config.toml
n_layer = 13
d_model = 160
n_head = 4
n_kv_head = 4
head_dim = 32
d_mlp = 640
vocab_size = 2048
activation = "silu"
norm = "rmsnorm"
norm_place = "pre"
norm_eps = 1e-05
positions = "rope"
rope_base = 2490.0
rope_fraction = 1.0
qk_norm = false
attn_scale = 0.177
bias = "none"
tie_embeddings = false
parallel_block = false
init = "normal"
init_std_qkv = 0.0243
init_std_o = 0.0
init_std_up = 0.0243
init_std_down = 0.0
optimizer = "muon_variant"
lr = 0.00468
lr_mult_o = 1.5
lr_mult_down = 3.0
beta1 = 0.9
lr_head = 0.00558
grad_clip = 0.5
warmup_steps = 200
schedule = "wsd"
decay_fraction = 1.0
decay_shape = "linear"
final_lr_fraction = 0.05
batch_tokens = [16384, 32768, 65536]
seq_len = 256
doc_mask = true
train_tokens = 324100000
steps = 9303
dataset = "wikipedia_en"
MLP neurons of a small language model. Each row is named by its layer, matrix (up: input weights; down: output weights) and neuron, and shows model dimensions 16-143. Each number is 50 + 12 x the weight over its row's rms, rounded and kept within 0 to 99.
After each neuron's rows is what it responds to, as a language model described it from the Wikipedia text at the highest values.

L5.up205:36 47 44 49 57 30 33 38 42 52 55 61 70 40 46 44 53 68 59 20 55 42 57 26 45 50 48 60 33 40 48 46 46 35 50 52 45 47 64 35 67 51 43 48 35 66 39 65 56 68 29 55 43 22 43 50 50 51 29 46 42 62 61 44 31 50 39 50 57 44 56 50 46 40 45 61 53 41 45 50 36 30 49 49 51 55 78 70 51 56 47 52 47 32 33 52 58 36 35 61 56 42 28 18 68 45 41 51 30 43 63 44 41 64 64 47 51 63 49 26 52 41 54 55 43 55 71 54
L5.down205:51 52 43 61 51 35 69 57 21 51 62 35 46 52 59 58 45 70 47 49 52 37 55 60 35 41 18 48 32 52 38 42 56 46 39 51 37 43 56 54 57 42 46 47 50 69 60 76 42 35 46 45 55 55 52 46 50 54 49 43 41 68 59 49 46 57 52 58 65 43 56 53 67 18 46 60 29 61 58 51 30 46 63 54 57 60 21 61 78 57 61 40 79 52 39 40 56 48 46 42 68 49 58 53 77 50 54 38 46 31 63 43 74 58 48 53 43 49 57 43 62 43 44 59 63 62 78 49
Fires on the last piece of a word split into fragments, such as cent-re, undergr-ound, rec-ord and t-op, and on capital F, as in °F, FIPS and Field.

L3.up89:39 63 34 60 27 53 54 70 61 68 55 51 66 54 46 34 60 53 54 32 57 46 58 55 46 46 74 36 38 29 77 39 60 66 42 48 56 55 40 59 66 25 42 47 72 56 47 52 59 48 65 35 63 43 49 58 40 54 43 34 40 61 45 54 59 59 64 45 43 49 40 35 57 26 54 35 37 25 56 57 67 40 56 33 62 56 36 52 38 30 34 29 58 69 69 49 41 57 48 68 44 52 43 51 39 49 43 60 55 44 49 55 41 35 54 68 64 66 47 39 31 32 38 42 69 33 64 57
L3.down89:53 46 34 43 54 37 44 88 50 60 46 23 41 55 71 54 48 47 47 47 67 65 39 46 34 48 49 35 34 55 58 48 42 56 76 66 58 44 41 50 41 72 61 55 59 61 60 56 56 56 53 47 27 45 28 63 47 67 37 47 41 62 66 44 59 70 42 37 51 64 53 62 47 49 46 63 52 45 53 55 49 46 31 58 48 38 35 76 37 60 38 36 58 34 60 44 61 55 31 56 67 28 61 52 53 38 52 36 63 30 45 67 44 27 51 49 36 63 50 42 56 39 28 46 48 35 35 46
The first piece of a capitalized word starting with F (sometimes G) in names and titles, such as Feature, Fitzgerald, Falcon, Final.

L5.up115:70 70 73 56 55 70 73 39 55 37 60 45 54 56 46 57 40 47 10 65 56 50 39 47 68 53 48 43 42 40 66 56 45 47 59 42 76 56 48 54 60 44 35 53 63 50 47 50 35 60 49 59 45 33 57 55 54 55 75 24 47 48 43 40 63 58 71 56 21 68 47 35 51 39 53 49 60 36 47 59 59 45 67 52 57 51 62 40 53 45 62 61 61 31 53 52 56 68 63 34 54 71 55 62 40 45 63 69 48 43 34 60 53 58 61 47 73 31 51 31 33 59 36 45 60 43 38 60
L5.down115:43 40 61 48 43 53 24 34 73 58 37 65 61 36 53 46 57 39 47 46 61 54 61 48 67 65 64 41 56 73 45 42 40 66 66 38 27 66 49 41 32 87 38 45 39 70 48 46 52 57 45 38 57 47 50 66 46 44 42 38 47 48 55 57 32 37 48 60 60 39 30 42 59 48 34 43 50 66 39 36 54 47 34 66 55 42 75 42 32 41 22 49 33 44 56 47 46 36 67 57 57 60 58 52 36 68 21 55 65 50 45 61 43 61 80 57 40 59 62 47 42 43 51 49 43 38 38 48
Incomplete word pieces from the start or middle of words split across tokens, strongest for gre (great, grew, degree), also au (Shaun, Bordeaux), bo, pol.

L3.up10:39 40 73 47 61 34 25 27 50 32 63 53 41 49 45 50 51 62 21 67 75 33 47 48 47 43 35 54 37 55 62 44 69 69 54 48 60 65 42 50 50 43 47 55 16 66 71 35 55 62 47 39 51 27 56 72 63 53 54 53 66 36 44 52 55 41 65 47 57 41 57 36 50 50 51 41 19 26 47 56 56 46 54 46 48 64 58 46 51 22 68 56 68 60 59 33 65 40 47 61 30 53 51 50 39 53 64 30 61 65 49 46 46 34 51 53 34 33 42 62 29 60 51 50 53 46 64 43
L3.down10:56 48 25 23 41 58 57 51 62 54 60 65 38 23 52 58 62 24 66 58 59 64 30 44 44 36 52 51 26 56 52 51 30 45 53 50 18 57 38 42 41 52 40 54 58 46 52 39 28 54 45 79 43 41 56 34 36 42 43 47 45 63 44 38 53 56 40 45 42 59 53 45 53 53 55 33 33 51 33 51 62 41 64 58 29 43 44 32 51 59 66 52 69 57 40 51 84 45 47 65 30 66 22 43 61 46 51 53 47 56 62 38 61 66 40 66 49 60 48 54 72 51 32 24 57 35 54 47
Word-internal vowel fragments, mostly "ul" or "u", splitting common words and names, e.g. r-ul-e, Sch-ul-z, f-u-el, exec-u-tive.

L5.up391:30 37 46 29 29 35 44 55 41 49 51 50 37 41 74 39 49 34 59 54 59 55 55 63 25 41 57 48 50 72 42 50 65 37 34 36 38 57 55 58 42 67 70 70 26 54 54 51 49 36 41 31 46 51 44 46 49 63 56 59 39 35 51 70 58 50 48 50 59 26 68 38 65 76 61 50 40 58 75 52 47 42 52 46 40 68 31 60 77 61 54 43 67 60 71 31 33 46 55 52 40 53 61 39 52 34 45 59 50 29 59 44 46 45 53 42 59 44 53 42 48 12 61 64 39 56 46 30
L5.down391:51 31 32 43 72 62 48 49 46 51 74 40 52 41 40 45 56 55 46 54 33 22 71 60 66 38 47 47 66 52 54 56 42 52 37 72 45 51 42 55 76 41 76 53 57 46 46 76 48 26 49 69 40 38 45 33 50 31 58 50 58 36 31 53 50 49 57 44 46 69 69 53 55 66 69 60 70 41 56 44 40 83 46 42 43 72 54 29 48 56 42 39 38 60 49 76 36 56 36 50 27 33 39 32 57 32 62 44 29 47 52 55 55 41 57 49 59 51 26 52 44 50 44 58 57 63 47 52
The word "as" introducing a role, name or identity, as in cast lists (Actor as Character), "worked as", "served as", "born as"; weaker on colons, plus signs and quotes in table times.

L7.up531:54 51 20 37 47 48 51 17 55 51 55 56 61 57 24 59 49 32 49 47 46 55 43 32 61 60 59 41 44 39 35 35 36 71 45 53 54 39 66 51 37 51 63 43 45 79 65 58 45 49 55 53 49 66 32 68 41 52 46 59 37 51 43 62 29 61 51 51 43 57 48 61 43 47 24 38 60 42 66 27 39 71 58 51 53 31 77 44 57 75 36 56 70 55 44 42 54 42 71 52 48 48 42 44 28 47 58 28 46 37 47 56 51 60 48 52 51 45 36 48 29 36 53 70 38 54 51 49
L7.down531:55 59 46 39 58 47 40 39 49 58 40 60 64 61 59 44 42 47 52 46 64 36 63 34 58 43 53 43 40 39 54 56 53 37 59 44 48 65 46 44 58 53 64 46 51 24 45 48 44 54 43 50 56 50 64 48 46 40 63 60 44 62 37 39 56 55 59 57 42 41 46 44 78 49 51 47 47 40 52 45 35 23 43 46 61 60 62 83 59 59 68 36 37 40 35 43 56 43 59 55 34 54 48 59 70 47 39 69 80 68 63 93 51 38 35 43 56 33 58 43 36 71 51 41 47 36 41 66
Single-letter or short fragments inside a word split into pieces, mostly the vowel u, as in eval-u-ations, leag-u-es, consec-u-tive, Rad-u, Emman-u-el.

L3.up299:62 27 42 22 68 61 52 53 49 61 45 45 33 55 54 50 58 60 46 57 44 49 49 41 50 55 36 44 55 49 33 64 35 50 81 56 47 54 50 42 45 81 54 54 42 45 51 57 60 57 53 67 58 67 49 55 71 47 67 39 70 37 45 43 45 52 34 62 74 32 47 58 41 71 52 68 70 53 38 57 34 46 50 58 53 55 56 55 67 69 50 63 49 59 58 37 53 75 34 59 48 38 37 61 52 54 39 49 59 66 58 35 46 62 54 32 45 40 44 21 69 48 64 68 38 67 39 48
L3.down299:34 43 68 63 46 61 45 43 55 51 49 58 57 60 33 50 50 36 56 44 25 57 71 66 54 65 51 52 61 48 45 43 63 55 38 37 66 48 53 46 62 36 41 31 59 32 50 37 51 50 61 44 67 55 66 40 61 54 70 39 45 48 42 48 29 26 61 44 48 43 66 47 50 53 59 39 54 52 57 50 56 69 50 40 62 53 87 42 41 49 56 54 47 66 62 34 58 35 46 31 47 67 60 34 61 44 51 43 37 46 38 22 70 39 46 40 48 48 59 47 33 73 75 82 37 57 56 47
Mostly the decimal point (or colon) inside numbers in tables and statistics, as in 7.8 oz, 2.3, 3:11, plus occasional mid-word pieces like cre-w-men.

L7.up96:44 54 60 43 40 66 61 68 55 69 57 44 31 44 44 60 70 33 50 50 56 59 40 52 55 48 67 43 57 43 52 48 52 45 37 40 72 51 37 51 48 25 46 36 47 48 69 68 54 41 46 53 57 54 49 56 35 49 38 38 57 10 43 56 38 55 42 52 70 52 31 40 52 62 40 33 41 45 32 56 53 54 40 51 47 77 33 37 81 59 44 39 18 58 58 41 46 84 37 40 45 43 47 41 59 59 54 46 39 48 61 40 42 40 44 47 53 65 23 49 40 67 44 38 45 45 53 62
L7.down96:36 43 23 57 42 30 54 43 72 30 71 38 33 45 45 61 41 50 29 52 57 45 57 39 66 60 47 51 36 30 71 65 51 79 41 38 53 65 50 51 67 54 49 55 31 45 40 57 32 34 54 68 37 28 55 54 53 74 49 38 28 40 55 51 48 58 54 42 41 65 50 36 37 88 50 54 50 59 49 35 58 81 59 45 66 50 47 19 45 35 37 66 73 47 61 36 51 44 67 76 42 43 52 45 71 48 38 42 61 51 52 41 64 52 52 48 63 46 48 53 32 41 46 55 65 55 48 45
Suffix pieces that finish a split word, often a name in tables or lists, such as Lil-y, Liber-al, Brow-n, PlaySt-ation; also word-initial F.

L3.up189:48 55 42 52 75 36 57 62 47 53 69 48 48 51 42 40 47 52 47 60 27 46 36 59 49 49 30 34 20 31 33 47 57 46 54 60 64 33 62 58 49 82 46 51 40 35 35 45 45 51 38 44 57 50 73 70 70 65 74 56 66 45 25 52 62 47 48 55 69 53 33 62 42 52 50 38 45 72 17 63 46 39 63 49 49 41 41 47 50 67 44 48 73 64 62 38 52 68 37 59 60 55 50 65 57 35 46 62 60 68 58 58 58 38 48 51 56 43 61 46 56 50 54 41 59 36 44 54
L3.down189:55 35 59 50 64 66 59 48 48 60 69 54 36 41 49 53 47 30 48 36 28 59 58 36 35 55 58 44 35 58 66 50 61 30 51 46 57 46 31 23 54 40 49 62 67 37 68 54 46 67 54 57 69 61 51 42 52 59 51 47 33 48 43 42 26 48 61 46 56 29 48 35 48 43 64 49 50 52 48 57 48 69 69 46 43 49 63 41 52 43 64 52 43 61 68 43 86 25 33 72 81 46 55 51 41 46 58 39 66 71 54 51 46 26 66 58 82 38 59 34 66 79 50 62 50 48 57 59
Subword pieces that complete a word split across tokens, strongest on "any" in "company"; also li, y, au, ro (utilization, history, Microbiology).

L7.up254:58 51 61 73 64 50 51 28 77 58 44 46 70 53 47 50 78 40 50 57 29 44 38 32 51 61 43 57 63 41 60 41 35 55 37 50 45 61 40 54 60 43 52 30 32 38 39 41 62 58 56 49 75 53 84 52 44 47 47 52 60 59 42 57 30 68 61 51 31 47 53 57 58 66 30 57 48 34 38 37 46 64 33 68 57 56 54 24 40 58 65 42 80 61 67 55 56 55 54 43 63 39 41 43 55 50 43 41 55 55 57 54 27 30 47 65 41 55 44 45 39 47 38 58 43 38 47 57
L7.down254:50 58 50 56 55 38 47 17 60 47 42 45 42 63 41 40 33 55 53 58 44 43 48 59 53 35 46 39 54 44 47 36 47 52 50 52 36 45 57 37 65 63 43 60 67 59 50 47 60 39 42 43 53 58 51 47 41 49 64 65 35 51 53 53 66 36 50 39 58 30 38 43 71 74 66 63 27 39 57 45 32 57 39 58 54 48 68 73 68 70 42 58 33 47 53 38 31 53 12 39 28 49 55 46 56 53 50 35 51 72 31 57 42 36 53 65 54 64 43 41 50 44 41 69 47 44 35 27
Word-start or inner fragments that need a suffix to finish the word, such as Produc, play, writ, l-iter, Azerb-ai; also the |---|--- separator row at the start of wiki tables.

L5.up276:38 16 41 50 42 49 65 26 37 62 41 57 27 54 36 74 49 22 61 42 50 46 45 62 48 48 41 25 47 64 62 43 41 73 49 52 52 49 44 41 46 68 58 43 57 63 57 22 56 42 44 41 48 34 59 38 57 52 71 53 39 55 43 60 58 52 51 49 44 58 23 40 44 31 66 45 42 42 44 42 46 42 78 54 41 53 58 34 63 40 31 58 74 45 51 54 60 57 67 67 44 58 64 67 56 59 61 76 59 65 49 44 50 41 41 41 41 35 53 65 63 46 46 47 37 47 62 53
L5.down276:24 34 57 49 51 69 54 54 53 27 69 31 36 33 40 50 46 46 56 53 46 61 59 44 43 55 60 40 55 51 51 54 30 62 48 34 48 52 53 42 56 58 56 49 62 66 50 53 49 38 46 44 74 53 60 57 48 36 43 46 45 51 35 59 61 35 33 70 62 60 31 28 43 60 56 36 39 39 47 27 46 63 62 43 43 54 73 46 39 44 36 36 34 32 61 48 21 45 61 30 54 36 49 48 23 65 55 54 38 50 52 47 49 53 58 47 60 43 33 35 49 62 50 52 53 50 24 45
Inner word pieces of oddly split words, often common or technical words, e.g. incor-por-ated, Hitpar-ade, Brig-ade, b-ac-ter, child-re-n, withd-re-w.

L7.up284:22 53 40 81 48 65 46 54 46 28 56 60 68 48 28 41 43 50 48 30 70 33 33 62 66 48 53 46 30 41 59 46 51 51 41 74 38 54 47 63 48 48 62 42 32 58 46 50 63 79 56 38 60 59 83 57 46 73 48 50 45 61 50 55 43 44 56 34 47 45 65 58 43 49 47 52 35 44 65 45 37 59 39 54 48 40 62 37 42 48 55 69 49 52 55 56 58 44 40 73 63 50 47 32 45 56 54 32 41 56 48 72 28 47 55 56 41 54 35 65 53 68 39 32 46 51 40 43
L7.down284:45 48 54 36 57 46 39 28 41 55 67 40 36 46 49 43 52 70 57 67 65 54 32 31 37 47 72 63 32 55 38 49 42 48 54 72 39 59 61 38 66 55 43 58 51 44 45 49 42 45 47 54 32 77 53 46 49 39 65 71 58 64 49 77 35 57 68 39 79 44 55 56 52 45 47 33 59 41 38 63 44 37 32 39 75 62 61 51 62 78 43 44 54 51 39 46 46 37 57 30 49 78 44 75 50 40 59 37 54 54 45 66 62 41 47 44 31 52 70 66 54 60 65 53 47 39 30 53
Decimal points and digit pieces inside numbers in Wikipedia table cells (results, climate, vote totals), like 20.82, 10.96; also mid-word fragments like si-m-ply.